Part of a small language model's weights: 43.6M parameters.
MLP neurons of a small language model. Each row is named by its layer, matrix (down: output weights) and neuron, and shows model dimensions 0-127. Each number is 50 + 10 x the weight over its row's rms, rounded and kept within 0 to 99.
After each neuron's rows, "raises" lists the tokens whose logits its output raises most directly, leaving later layers aside.

L22.down495:49 62 41 72 52 41 54 32 52 71 61 58 36 45 58 32 54 49 39 46 42 58 53 55 58 47 46 37 54 55 40 56 54 50 46 38 21 35 67 36 47 45 27 59 67 50 56 57 39 46 54 48 58 51 57 62 48 64 39 46 34 36 59 50 38 56 71 39 53 54 66 60 53 50 54 52 57 46 58 43 43 59 20 38 57 60 54 55 57 53 49 41 38 62 53 48 41 38 50 41 53 57 60 59 30 45 36 54 59 49 54 24 35 51 55 34 53 59 58 34 58 44 45 52 67 50 70 43
raises: " |", " (", " at", " -", " in"

L21.down667:60 32 51 35 33 48 50 44 61 39 48 65 48 52 72 45 49 44 58 48 44 54 60 47 39 68 44 46 37 41 37 43 31 42 71 42 42 60 65 28 36 66 45 48 41 54 50 57 42 28 38 50 42 55 45 45 65 58 43 46 40 52 43 49 62 45 46 61 42 47 52 36 33 38 61 57 35 52 58 47 26 51 66 54 60 36 51 44 49 59 53 50 55 44 66 82 56 59 47 50 52 49 53 51 62 56 50 55 67 35 59 61 42 35 57 49 37 63 58 52 56 58 42 62 63 51 47 63
raises: "a", "’s", "'s", "res", "re"

L21.down391:42 65 45 53 55 62 39 41 44 65 51 72 54 72 52 35 52 52 63 42 57 51 56 52 68 48 50 43 46 48 36 48 40 51 51 36 51 57 44 35 55 33 62 50 59 58 70 45 56 47 56 41 55 45 63 30 51 65 66 46 40 38 53 43 50 41 43 60 43 67 51 50 43 50 35 32 53 49 43 53 52 40 50 41 46 49 64 47 42 45 58 51 67 56 33 46 28 66 47 51 57 42 52 20 37 16 40 53 45 40 52 49 53 40 60 60 52 58 59 40 52 59 56 54 54 43 45 53
raises: "s", "cy", "mar", "ate", "ly"

L21.down1002:49 49 54 54 57 47 58 58 47 60 59 62 39 46 51 41 67 56 38 48 48 47 52 59 50 49 54 27 48 50 37 46 48 57 46 40 53 50 56 42 53 51 46 68 62 48 47 61 50 51 52 40 45 58 61 52 41 60 44 66 49 65 65 40 36 62 55 49 59 71 43 72 49 39 38 27 56 67 67 52 52 55 49 63 53 68 34 55 26 66 45 33 43 51 56 45 33 55 50 35 51 59 35 54 61 55 33 55 32 29 43 53 36 61 50 49 52 46 46 48 54 46 60 23 45 55 56 43
raises: " \"", "\"", " “", " (\"", "\"—"

L21.down656:45 44 33 34 39 56 50 33 51 60 34 51 37 38 57 61 67 54 41 42 50 47 56 43 48 52 65 53 60 48 57 42 52 50 56 54 61 50 60 37 54 39 57 48 46 60 53 76 64 51 39 40 36 55 45 47 50 45 43 21 54 57 37 46 56 41 45 48 64 58 41 36 61 37 52 38 50 50 54 52 55 44 54 41 56 28 51 61 45 62 49 47 39 63 55 48 31 48 29 69 35 24 44 55 55 44 26 58 35 55 49 49 55 56 56 56 42 78 55 50 56 46 52 51 72 34 44 45
raises: "ia", "en", "i", "a", "ially"

L22.down269:49 43 48 54 48 46 61 44 44 35 51 59 40 60 50 56 61 48 43 48 50 42 43 26 55 58 47 63 47 40 62 52 25 53 49 55 53 51 63 52 63 60 47 43 56 58 47 45 42 61 59 56 52 46 73 53 63 42 49 47 51 46 52 54 45 50 55 50 71 47 50 51 40 47 52 50 44 56 28 52 46 48 37 39 50 42 49 50 64 64 59 56 36 48 42 44 35 58 63 56 27 65 56 43 44 51 47 59 46 57 59 34 49 45 47 59 51 54 40 45 49 57 59 53 63 50 67 38
raises: ".", ".,", ".;", " .", ".M"

L19.down987:50 70 53 45 55 59 44 73 48 52 50 46 60 49 50 70 41 67 52 60 52 53 50 57 53 37 59 48 51 34 30 25 53 55 58 48 65 33 61 41 44 53 44 48 51 35 43 45 54 34 55 46 70 40 68 56 48 37 58 47 44 64 52 68 53 65 51 34 65 49 54 50 41 61 55 37 54 50 59 47 47 47 53 66 43 48 50 54 44 57 54 54 49 55 42 57 49 59 64 57 27 41 40 50 30 45 48 50 48 39 67 55 35 55 45 56 43 58 36 60 49 40 71 56 46 47 64 58
raises: "ably", "able", "essed", "alled", "ual"

L19.down752:57 38 64 38 45 49 61 56 60 60 36 43 53 51 52 44 27 58 56 35 58 55 53 78 49 54 47 34 46 42 49 59 44 35 44 56 67 63 66 43 41 63 46 47 48 48 43 46 76 51 61 62 50 67 50 52 54 72 52 49 43 44 46 52 46 59 60 40 25 53 54 39 37 48 49 37 62 47 56 30 54 54 48 42 71 45 44 68 41 57 52 34 65 44 48 42 73 65 60 42 36 35 40 67 51 47 38 44 47 47 58 43 40 35 47 55 37 29 41 52 66 47 52 61 52 56 37 59
raises: " of", " its", " Women", " Of", " the"

L10.down953:58 48 56 41 52 37 52 53 48 50 50 50 32 43 63 61 54 46 52 29 48 49 46 56 55 69 51 65 44 49 41 46 71 70 56 55 57 43 39 47 59 48 46 46 59 62 52 53 53 43 47 51 53 44 60 54 62 60 61 55 59 57 46 41 56 42 67 56 70 50 52 43 71 56 29 50 52 44 48 59 57 52 46 53 44 69 54 41 47 52 43 36 47 42 57 72 43 49 39 53 68 35 59 58 58 56 71 49 54 40 50 57 47 47 52 46 51 53 49 46 47 54 39 56 54 58 48 45
raises: "Overview", "=", "History", "Background", "Final"

L21.down552:48 56 56 52 56 58 62 60 44 34 35 70 46 45 58 49 62 43 50 37 83 67 48 30 48 52 56 59 50 43 54 55 45 54 40 68 46 33 53 58 70 28 62 44 44 49 51 44 42 58 39 42 48 69 32 44 35 47 66 38 60 41 72 51 51 54 52 59 54 63 66 53 54 48 44 46 58 57 66 41 56 60 46 41 55 37 28 49 54 51 35 50 47 35 54 51 38 41 48 45 31 28 53 58 55 62 54 34 75 56 45 46 40 65 47 51 53 69 30 44 40 35 48 36 47 35 50 67
raises: " that", " it", " itself", "ize", " whether"

L20.down394:46 20 60 49 59 50 57 59 73 42 55 63 32 66 57 57 51 64 37 38 48 38 65 58 24 79 64 54 56 45 54 48 33 51 56 36 50 52 52 57 60 66 41 46 73 55 52 48 60 55 58 57 51 54 52 43 57 56 35 54 42 57 57 56 62 34 49 50 43 55 56 50 61 55 50 40 33 48 43 67 45 37 76 47 47 34 51 47 44 43 58 48 25 47 47 45 49 63 39 58 49 45 48 56 70 43 60 47 39 45 38 57 59 57 59 65 34 44 59 57 49 46 34 33 46 45 60 54
raises: ".)", " respectively", ".", ".\"", ".'"

L19.down257:44 73 50 37 41 60 49 53 48 43 45 25 36 79 44 39 44 63 51 38 53 35 44 53 60 46 30 48 51 38 45 52 53 44 31 56 65 46 44 60 56 38 57 45 54 41 65 24 59 65 46 55 50 55 56 41 66 52 42 33 48 61 51 41 62 59 53 53 37 53 51 43 42 59 49 48 52 37 27 48 46 48 46 57 49 57 52 60 46 55 52 49 58 59 48 45 57 25 60 53 53 52 51 68 50 48 63 47 60 39 44 60 52 33 46 52 36 44 47 40 36 47 49 53 44 43 39 39
raises: " the", " its", " their", " his", " her"

L20.down591:58 51 51 43 48 48 51 54 67 39 46 56 53 43 52 62 38 47 49 48 61 56 50 56 61 32 48 55 45 51 39 57 54 45 53 39 52 43 57 38 32 53 58 45 54 38 56 48 59 46 58 36 52 48 61 39 55 58 57 58 63 44 59 40 45 45 74 48 42 78 58 38 72 43 47 54 37 54 30 42 35 54 51 43 48 54 51 56 55 44 41 64 38 36 42 53 44 45 38 54 54 56 45 56 47 40 44 53 44 57 39 51 42 42 52 41 41 43 76 48 52 41 64 54 58 58 58 44
raises: "ian", "ians", "-American", "ic", "ean"

L22.down571:55 49 46 41 53 60 46 37 50 46 38 49 58 43 64 56 51 51 63 50 68 47 35 60 62 54 47 60 34 69 52 36 38 57 50 65 60 53 44 66 56 34 55 67 66 57 42 49 57 42 35 48 38 48 55 44 43 42 49 67 50 44 43 48 41 50 46 48 56 56 52 50 48 46 51 47 52 60 56 40 49 57 50 43 50 39 67 55 56 55 59 35 62 43 43 53 59 41 56 60 60 62 33 43 45 53 64 46 48 50 60 38 46 65 22 59 54 52 46 62 55 50 34 71 57 45 61 40
raises: " kept", " considered", " scored", " maintained", " performed"

L22.down54:61 46 61 55 50 42 38 40 56 44 60 48 45 58 63 43 63 65 44 56 44 61 53 32 56 43 31 43 56 47 41 39 39 51 46 42 45 43 60 55 32 55 62 45 58 35 42 63 65 64 48 47 36 42 49 45 70 41 49 52 61 34 69 43 51 69 43 58 74 57 52 43 61 57 50 53 61 56 55 44 55 45 45 46 70 64 50 66 51 48 66 65 60 48 60 44 55 53 50 55 45 54 56 32 33 53 40 45 45 56 52 37 57 46 44 44 48 50 68 32 44 37 52 46 37 61 66 64
raises: " away", " into", " down", " onto", " the"

L21.down1119:47 46 57 44 47 41 56 53 54 58 53 61 40 36 50 41 69 44 48 46 50 60 52 60 55 57 40 58 39 46 35 47 50 49 42 48 45 39 59 33 41 41 48 65 61 34 43 55 56 55 47 52 45 29 57 50 49 71 63 44 44 41 33 34 55 66 53 40 27 48 48 43 48 44 63 43 51 51 44 22 47 56 58 36 58 48 33 52 41 64 35 56 59 52 53 50 39 38 56 51 57 46 56 47 51 44 52 36 63 55 56 49 30 40 51 59 47 51 51 47 67 51 41 81 43 51 53 48
raises: " of", "'s", "’s", "ni", "'"

L21.down568:34 53 56 46 68 45 48 36 47 35 45 38 46 37 68 37 35 53 45 58 62 45 48 34 62 57 72 47 61 45 35 34 55 56 36 43 38 53 57 61 73 53 47 43 50 43 53 50 58 52 45 61 41 59 47 50 54 42 31 38 60 56 72 46 46 44 63 56 71 61 45 53 56 45 58 57 63 54 42 47 35 70 44 58 54 42 55 61 40 28 36 43 60 45 54 41 48 36 52 53 46 43 61 53 27 57 48 46 40 56 61 38 54 45 43 54 49 56 46 57 47 33 42 32 52 69 60 54
raises: "er", "ers", "es", "e", "ant"

L8.down344:53 52 49 56 61 51 45 61 44 36 53 67 38 36 58 46 62 48 57 59 47 51 39 23 45 57 54 44 50 33 32 64 52 75 47 43 64 56 35 47 50 59 48 39 43 58 18 39 44 51 50 50 56 53 56 52 50 53 63 61 44 44 66 58 50 39 45 45 44 64 58 47 59 55 52 44 59 57 52 54 43 57 65 47 39 43 42 41 40 65 42 38 40 56 47 72 44 37 68 38 58 55 44 58 36 53 59 72 39 51 46 51 42 55 51 44 56 47 50 40 61 60 59 29 57 30 56 58
raises: "|---|---|---|---|---|\n", "|---|---|---|---|---|---|\n", "|---|---|---|---|---|---|---|\n", "|---|---|---|---|\n", "|---|---|---|---|---|---|---|---|---|\n"

L10.down301:61 49 59 58 43 34 53 36 55 37 61 46 56 35 61 37 56 46 50 50 52 32 48 38 37 71 36 52 50 56 40 64 43 56 53 50 50 56 53 46 52 49 53 37 63 44 51 62 57 47 46 62 49 41 51 49 48 57 46 53 49 60 55 48 56 53 65 45 56 43 40 39 67 50 39 57 50 45 39 60 60 59 46 58 46 52 49 37 52 42 36 44 49 34 48 63 40 48 41 52 54 45 52 34 59 48 69 53 47 40 52 57 72 48 52 45 44 49 49 36 49 58 47 40 67 48 59 56
raises: "-", "Background", "Overview", "=", "age"

L8.down909:39 35 34 40 48 52 64 52 47 45 45 58 40 51 44 47 56 50 63 64 47 61 44 33 56 40 66 38 61 62 40 41 60 42 55 41 61 48 42 37 46 59 53 53 43 42 64 47 69 53 46 34 48 37 41 56 62 55 44 61 57 50 40 60 46 50 46 35 57 65 42 48 49 57 60 57 52 40 61 57 51 55 46 51 66 59 50 47 61 25 41 42 67 50 80 34 39 40 45 48 53 56 47 63 46 37 55 66 46 40 28 71 41 41 57 44 56 63 30 66 41 52 44 54 56 36 47 44
raises: "i", "in", "ir", "ing", "ia"

L8.down506:47 44 64 40 55 47 58 42 65 45 52 51 36 40 68 54 66 67 56 53 30 40 44 37 54 49 56 42 53 50 53 58 54 45 36 47 37 60 51 39 40 49 73 39 55 49 57 46 43 50 57 48 60 64 52 61 68 59 43 49 34 70 41 43 54 51 52 36 46 66 55 43 44 65 50 44 56 27 45 39 52 56 63 50 57 54 60 34 39 67 46 34 45 35 67 58 56 42 43 52 22 54 54 61 43 51 58 65 48 36 48 40 44 37 38 51 32 53 60 53 62 38 46 48 45 58 49 44
raises: "\":", " respectively", ".\"", "\"—", "\";"

L20.down570:37 56 47 53 27 64 64 81 58 52 28 48 48 31 54 62 59 36 55 29 41 46 48 43 38 55 39 37 55 67 54 35 45 67 49 50 77 58 36 55 57 45 45 45 58 50 36 42 46 49 53 56 53 30 55 57 55 41 48 43 60 47 42 47 55 44 49 47 53 49 40 54 70 57 47 52 32 42 43 37 55 53 42 54 41 52 55 46 47 48 54 53 40 42 45 52 48 59 51 53 50 57 63 33 29 51 54 45 72 60 45 59 58 70 32 40 42 58 53 64 26 50 57 41 41 48 63 50
raises: "ced", "vi", "b", "ved", "ven"

L20.down1066:67 65 51 30 51 62 52 51 33 67 48 65 32 59 56 48 36 52 42 58 61 59 34 38 53 46 74 37 54 60 46 40 62 50 34 67 61 37 77 49 56 48 65 57 55 44 57 28 71 70 51 47 55 55 46 51 58 58 48 38 63 49 58 28 30 75 48 53 57 51 62 43 41 53 52 40 55 51 52 62 65 54 39 23 64 64 36 61 56 52 48 35 54 67 46 38 51 41 48 35 39 48 56 41 48 55 49 41 62 48 57 66 43 47 58 47 51 57 37 49 41 54 47 47 60 48 52 40
raises: " the", " other", " higher", " its", " these"

L19.down831:44 75 52 54 53 70 45 60 62 50 67 56 61 59 55 48 54 59 56 50 45 50 49 43 50 46 50 44 46 55 55 50 48 52 55 50 42 52 54 55 38 53 53 39 52 46 51 62 43 37 41 41 33 36 51 54 47 37 66 55 41 50 45 36 60 45 63 42 55 55 45 58 44 55 49 41 54 55 55 57 47 41 66 44 48 54 50 59 54 47 58 29 75 42 47 45 28 37 52 55 41 45 46 62 57 59 71 57 48 34 53 63 58 79 36 55 43 50 28 74 56 35 45 52 51 59 67 34
raises: " took", " began", " opened", " appeared", " went"

L19.down1136:36 56 45 49 48 54 44 40 44 53 58 69 45 44 67 60 46 43 53 69 53 47 42 74 55 49 46 51 48 51 57 52 61 54 51 46 67 60 50 23 66 68 45 58 51 49 51 61 63 63 43 46 40 62 53 42 45 54 56 53 62 32 34 59 64 54 47 66 40 36 58 29 45 74 55 35 52 68 53 47 42 28 47 49 60 38 33 50 38 38 55 66 49 59 46 43 33 56 51 43 60 24 54 67 53 69 36 38 52 48 42 61 60 53 50 61 50 54 44 68 49 34 50 36 39 60 54 63
raises: "'t", " There", "It", "If", " You"

L21.down777:28 54 41 58 46 47 53 62 55 63 38 57 64 31 73 50 58 45 42 47 50 37 56 54 60 38 44 57 37 46 41 40 58 44 52 63 47 60 60 48 49 48 54 49 53 49 74 30 57 52 27 48 40 65 53 46 55 58 64 46 55 53 46 64 62 48 26 34 33 53 53 31 48 57 47 56 33 27 55 52 64 53 58 56 55 52 40 50 53 58 66 51 38 52 44 42 41 45 41 54 33 32 42 33 64 42 51 38 47 53 51 45 34 40 40 47 39 57 39 43 49 57 51 36 65 52 61 45
raises: "ated", "able", "y", "ability", " than"

L22.down224:48 40 59 46 47 63 45 53 42 46 41 40 45 48 60 32 40 12 61 44 61 47 64 56 41 26 71 42 50 52 36 54 43 53 62 35 58 46 41 72 48 37 56 70 49 52 39 47 56 51 43 31 44 65 67 53 44 39 57 62 41 32 46 72 55 54 59 52 58 75 59 38 30 47 48 49 42 56 46 42 46 47 58 56 42 54 47 41 58 42 54 57 50 66 51 50 41 33 58 51 42 52 47 71 56 44 49 41 47 49 44 42 52 47 48 62 57 39 46 50 58 26 48 46 70 42 48 57
raises: " share", " use", " sell", " leave", " produce"

L21.down38:56 32 46 45 45 33 57 60 78 32 54 49 49 57 68 55 44 53 36 58 67 67 41 47 61 61 47 50 37 43 46 49 36 49 51 47 59 50 50 46 46 45 60 31 41 54 59 65 44 51 21 64 56 51 43 45 71 51 31 51 36 42 45 61 44 46 48 54 51 56 52 45 50 52 56 33 72 23 41 48 60 51 51 55 52 51 47 48 57 44 51 45 51 43 75 52 37 50 32 53 50 58 53 44 68 40 47 59 38 44 42 48 51 41 47 60 25 43 47 37 64 50 49 53 64 50 66 50
raises: "o", "ion", "or", "os", "ings"

L19.down670:53 47 33 54 49 41 48 66 36 42 47 45 52 38 49 54 63 66 53 59 40 21 35 41 49 54 44 32 62 75 49 46 54 49 60 30 48 59 55 46 73 63 54 60 69 36 61 42 33 33 48 62 36 34 40 42 41 52 52 50 58 49 37 51 61 42 43 47 52 50 54 48 72 44 59 51 59 25 56 52 46 39 40 52 43 46 47 60 39 50 53 58 41 50 60 57 32 69 59 66 53 79 47 52 55 58 70 57 52 46 45 47 72 54 51 50 32 53 50 56 74 53 60 49 50 49 37 60
raises: "o", "a", "e", "i", "hn"

L10.down22:55 56 49 53 48 62 63 44 53 56 52 59 50 63 29 78 49 54 58 50 48 61 45 49 48 56 54 47 63 61 42 43 53 58 49 66 48 52 64 53 42 25 48 36 63 44 51 58 65 40 49 34 53 43 34 51 54 48 49 44 52 55 53 48 33 49 54 59 47 42 49 44 35 63 71 49 50 54 46 59 60 31 61 41 51 51 30 53 35 58 46 38 47 38 44 66 41 45 57 45 45 51 64 41 43 52 47 46 60 53 57 42 41 62 45 60 49 50 48 33 49 59 29 48 79 34 43 50
raises: " on", ",", " and", " the", ":"

L22.down325:46 30 42 65 45 51 59 20 36 66 32 50 49 62 45 53 60 29 35 41 53 59 55 51 42 47 50 53 45 60 36 54 50 51 44 45 35 56 60 53 49 50 50 51 41 33 49 51 33 50 52 41 55 50 54 41 59 37 36 52 43 57 58 53 40 51 50 63 55 48 70 60 47 57 46 65 54 58 44 58 45 57 75 46 48 66 44 38 42 54 60 41 29 54 41 28 66 66 37 49 62 46 43 58 42 57 54 45 44 50 50 32 58 51 59 36 62 36 66 53 51 54 39 47 47 65 46 51
raises: " on", " when", " during", " after", " in"

L19.down649:57 42 57 57 37 68 80 49 34 68 25 58 47 46 53 49 43 44 50 50 46 62 32 36 59 61 54 45 56 39 39 37 31 45 46 51 39 47 58 67 59 45 52 63 49 45 34 38 51 46 26 61 58 63 56 31 43 66 39 30 45 64 60 55 42 43 46 55 64 61 68 49 54 48 52 55 57 45 50 45 57 58 62 29 59 51 83 33 48 48 67 51 43 50 68 54 33 46 30 51 39 56 47 52 46 60 39 47 45 51 49 51 53 27 61 33 38 60 54 57 33 48 39 45 62 42 45 40
raises: " since", " in", " according", " during", " years"

L19.down706:32 36 52 45 52 56 42 42 41 54 39 52 44 60 63 55 46 54 63 58 65 49 59 58 79 52 71 37 39 46 54 46 38 38 39 49 56 50 42 45 55 50 56 49 39 54 53 48 50 32 46 46 55 54 58 73 47 69 40 59 41 43 46 51 54 56 34 59 59 62 69 45 51 29 47 54 62 47 47 65 43 43 36 55 55 51 47 50 36 60 32 55 65 54 45 51 40 55 62 43 44 55 45 50 62 50 58 34 52 53 70 65 53 59 70 45 41 64 40 51 48 54 46 44 49 47 41 50
raises: "AR", "ER", "EC", "CH", "ON"

L22.down1033:53 52 46 61 38 60 48 42 68 59 51 52 50 58 69 47 51 54 47 41 75 50 70 56 35 59 37 47 25 69 63 30 58 56 47 67 47 47 52 46 39 41 50 46 54 54 49 51 22 52 37 54 62 45 51 69 55 55 43 43 51 50 59 63 66 44 52 53 58 71 55 48 50 48 39 52 56 56 55 64 48 54 37 55 59 49 53 50 35 63 35 62 44 53 56 53 34 59 58 41 39 59 44 62 55 49 57 70 65 61 42 49 46 34 58 56 37 61 36 43 46 48 61 42 57 61 42 54
raises: "9", "8", " ", "7", "6"

L8.down1134:34 53 51 44 48 42 52 37 49 55 53 44 51 50 51 65 52 58 45 74 52 59 56 49 22 52 42 42 61 56 55 64 39 45 40 48 46 56 51 54 44 58 68 53 58 53 48 50 61 46 58 54 38 60 58 55 40 46 61 28 51 58 65 52 48 52 33 35 47 54 38 55 44 51 69 55 69 62 44 33 54 48 40 59 57 53 33 65 31 56 53 45 60 61 55 33 41 45 48 42 40 73 56 33 37 49 47 47 49 58 53 54 50 45 39 50 34 67 38 28 53 49 55 46 66 51 43 45
raises: ",", " and", " of", ".", " to"

L19.down237:59 48 55 40 50 41 42 58 47 58 50 40 42 53 61 55 52 59 45 31 53 35 50 50 35 30 40 64 41 47 39 55 29 34 56 44 66 36 62 45 55 47 35 39 31 70 44 51 56 60 34 41 59 56 37 52 57 40 41 44 62 56 34 56 58 41 63 55 45 44 59 56 52 51 60 49 65 39 45 51 41 47 38 42 35 46 51 44 56 45 44 47 62 41 60 44 64 45 52 45 44 60 33 59 46 50 56 33 57 51 48 65 52 32 45 62 47 61 67 39 57 43 55 57 58 61 44 33
raises: "lor", "act", "lets", "let", "yl"

L21.down975:51 43 48 60 52 62 47 49 51 38 48 57 58 49 67 46 60 52 60 53 50 54 45 49 59 51 49 66 56 63 43 55 51 72 32 35 30 70 54 45 58 54 40 65 58 49 43 49 35 44 55 60 48 70 58 62 58 49 54 42 40 50 40 44 38 64 61 40 62 34 49 58 74 60 59 44 47 41 47 49 54 56 38 51 51 54 20 49 50 59 71 40 54 58 46 48 40 46 61 46 61 48 36 54 41 44 38 24 30 57 47 41 46 56 61 53 40 53 45 57 49 49 39 31 55 50 42 56
raises: ".", ".M", ".'", ".S", ".R"

L22.down1141:42 46 43 49 57 49 43 40 35 61 42 61 63 39 64 38 52 52 50 55 62 76 57 58 46 47 50 34 48 53 58 62 54 60 51 60 58 65 41 47 44 38 52 54 47 53 71 62 40 28 53 42 41 52 47 59 37 56 56 40 52 50 59 58 53 51 43 39 58 48 45 48 62 72 50 43 56 54 55 48 45 50 56 64 46 43 67 54 52 40 60 44 44 52 48 60 45 56 54 51 62 52 50 65 64 73 50 56 48 62 29 53 61 59 42 42 42 91 34 48 49 66 57 54 46 60 41 53
raises: "5", "4", "1", "6", "3"

L20.down141:56 67 59 54 63 66 44 56 57 51 45 54 43 63 45 64 46 61 39 59 45 70 52 42 71 34 52 47 44 50 57 39 44 45 52 53 54 43 55 63 69 51 71 43 53 42 63 64 62 46 49 37 37 71 54 32 50 41 48 24 74 59 35 52 42 54 40 49 61 52 34 54 54 57 36 52 55 30 61 51 54 39 59 48 70 45 53 60 45 40 52 50 55 46 41 24 44 47 49 46 41 37 58 62 52 43 40 41 46 50 56 54 52 41 53 35 52 48 61 60 68 51 45 49 23 49 53 56
raises: "s", " the", " onto", " itself", " his"

L21.down1020:41 37 42 41 55 42 52 62 63 29 42 59 44 51 43 49 39 57 56 34 61 36 46 42 21 65 38 48 45 47 49 52 42 50 32 56 47 68 60 48 64 63 51 51 55 47 47 35 49 56 58 65 46 64 45 47 58 45 52 36 48 24 48 49 45 55 51 67 39 29 52 39 48 61 54 54 48 36 49 64 62 57 41 29 50 31 30 46 57 47 61 54 43 41 57 47 54 50 46 48 45 28 41 66 42 68 42 51 57 75 51 30 43 44 46 48 49 51 43 35 60 39 42 52 48 44 48 54
raises: ".", "″N", ".A", ".C", ".;"

L21.down220:60 68 57 46 27 50 61 71 53 61 51 57 33 43 60 52 39 50 39 46 70 44 39 51 48 45 65 47 53 46 48 35 41 49 28 57 36 38 57 49 72 41 55 48 59 55 62 48 52 51 55 43 38 56 41 44 58 43 38 39 69 64 49 50 58 60 34 61 50 56 61 36 40 50 64 42 48 47 63 62 56 65 37 45 74 30 42 57 41 39 59 43 52 37 55 46 51 50 48 48 47 40 52 44 44 49 44 47 48 53 63 64 35 47 46 45 52 47 46 41 44 31 40 52 53 40 47 56
raises: " the", " its", " any", " this", " these"

L20.down914:48 44 52 43 69 51 56 63 57 38 56 44 56 45 53 38 33 61 61 45 37 43 59 54 35 40 41 35 58 42 62 53 59 65 49 56 48 29 47 50 58 47 48 67 62 53 44 28 50 55 49 44 52 51 58 25 48 61 51 55 49 64 47 57 55 61 40 49 46 58 48 50 44 45 54 44 57 48 67 33 70 43 58 57 49 54 49 61 60 51 52 61 49 35 42 48 67 51 45 53 52 38 35 47 50 57 53 50 47 56 42 34 40 49 44 66 44 35 69 49 56 31 42 50 53 47 46 56
raises: "'", "ight", "read", "’", "ious"

L20.down1133:43 44 56 47 67 66 55 51 31 48 56 63 69 52 47 57 51 54 49 42 45 55 55 27 49 49 67 51 51 59 35 53 33 36 53 68 44 42 58 51 35 54 37 46 53 45 52 46 51 69 65 55 52 42 43 64 46 43 60 39 50 57 41 51 57 65 49 54 47 24 52 41 43 50 58 41 53 46 50 55 19 67 51 57 48 46 43 48 47 41 35 25 49 44 46 36 47 58 50 65 75 46 46 64 63 56 55 49 37 58 46 31 45 42 71 59 48 55 51 59 57 32 46 37 68 40 53 47
raises: "y", "es", "ing", "o", "ant"

L10.down543:57 50 56 43 52 36 54 52 52 50 49 49 31 44 65 58 51 48 51 33 51 49 45 54 54 68 53 66 44 51 40 48 70 69 58 56 56 40 37 47 60 49 47 49 59 61 53 52 53 42 48 51 56 44 59 57 62 63 60 57 60 55 47 42 55 42 67 55 69 50 51 44 71 56 28 52 54 45 48 61 58 49 45 55 46 72 49 43 47 52 43 41 46 45 55 70 41 46 35 52 68 38 58 55 61 55 73 49 55 39 51 57 48 49 52 45 51 52 46 44 47 55 38 55 55 59 50 42
raises: "=", "Overview", "History", "Background", "Personal"

L20.down885:49 57 48 56 37 40 66 50 47 35 37 46 40 46 48 46 45 40 31 68 45 43 50 65 74 55 62 39 48 57 31 64 44 57 38 67 27 49 60 37 35 40 51 42 43 39 50 51 52 48 31 41 49 49 57 48 47 51 31 56 43 52 43 45 44 57 50 49 50 56 54 44 41 54 53 55 50 49 50 42 69 44 58 28 49 59 56 41 37 52 50 44 33 56 49 37 45 42 46 32 49 64 50 44 41 55 47 48 60 59 57 14 57 46 59 59 54 58 65 57 52 59 58 48 60 44 42 52
raises: " from", " during", " by", " in", " at"

L22.down823:58 32 55 46 40 37 41 35 39 49 55 48 34 52 50 47 61 48 44 80 54 56 48 41 32 53 39 39 44 50 45 50 36 57 54 60 47 41 55 43 39 57 57 63 42 64 55 56 36 60 40 48 59 58 49 47 37 57 41 52 42 58 55 46 64 57 62 29 65 55 65 53 51 45 39 58 63 51 63 44 50 38 56 53 49 49 41 48 53 39 45 40 37 47 48 27 61 67 60 53 48 54 70 80 53 64 55 60 45 43 41 43 58 45 62 43 49 63 41 45 44 66 33 43 44 52 40 55
raises: "3", "4", "2", "0", "5"

L19.down730:51 54 43 54 34 63 49 51 20 27 43 41 54 55 64 57 48 51 59 45 59 43 44 51 23 67 36 43 52 53 47 41 33 65 60 50 55 60 59 61 57 57 34 40 59 34 55 57 31 55 52 48 59 47 40 59 42 40 49 42 54 44 56 67 55 34 54 56 71 43 42 45 50 68 46 52 45 59 52 46 45 53 41 43 44 58 38 57 52 58 44 29 52 58 49 34 37 49 38 44 56 62 46 58 52 64 53 60 58 48 62 39 50 48 51 34 30 73 35 59 36 52 52 48 54 60 49 55
raises: "7", "9", "8", " with", "6"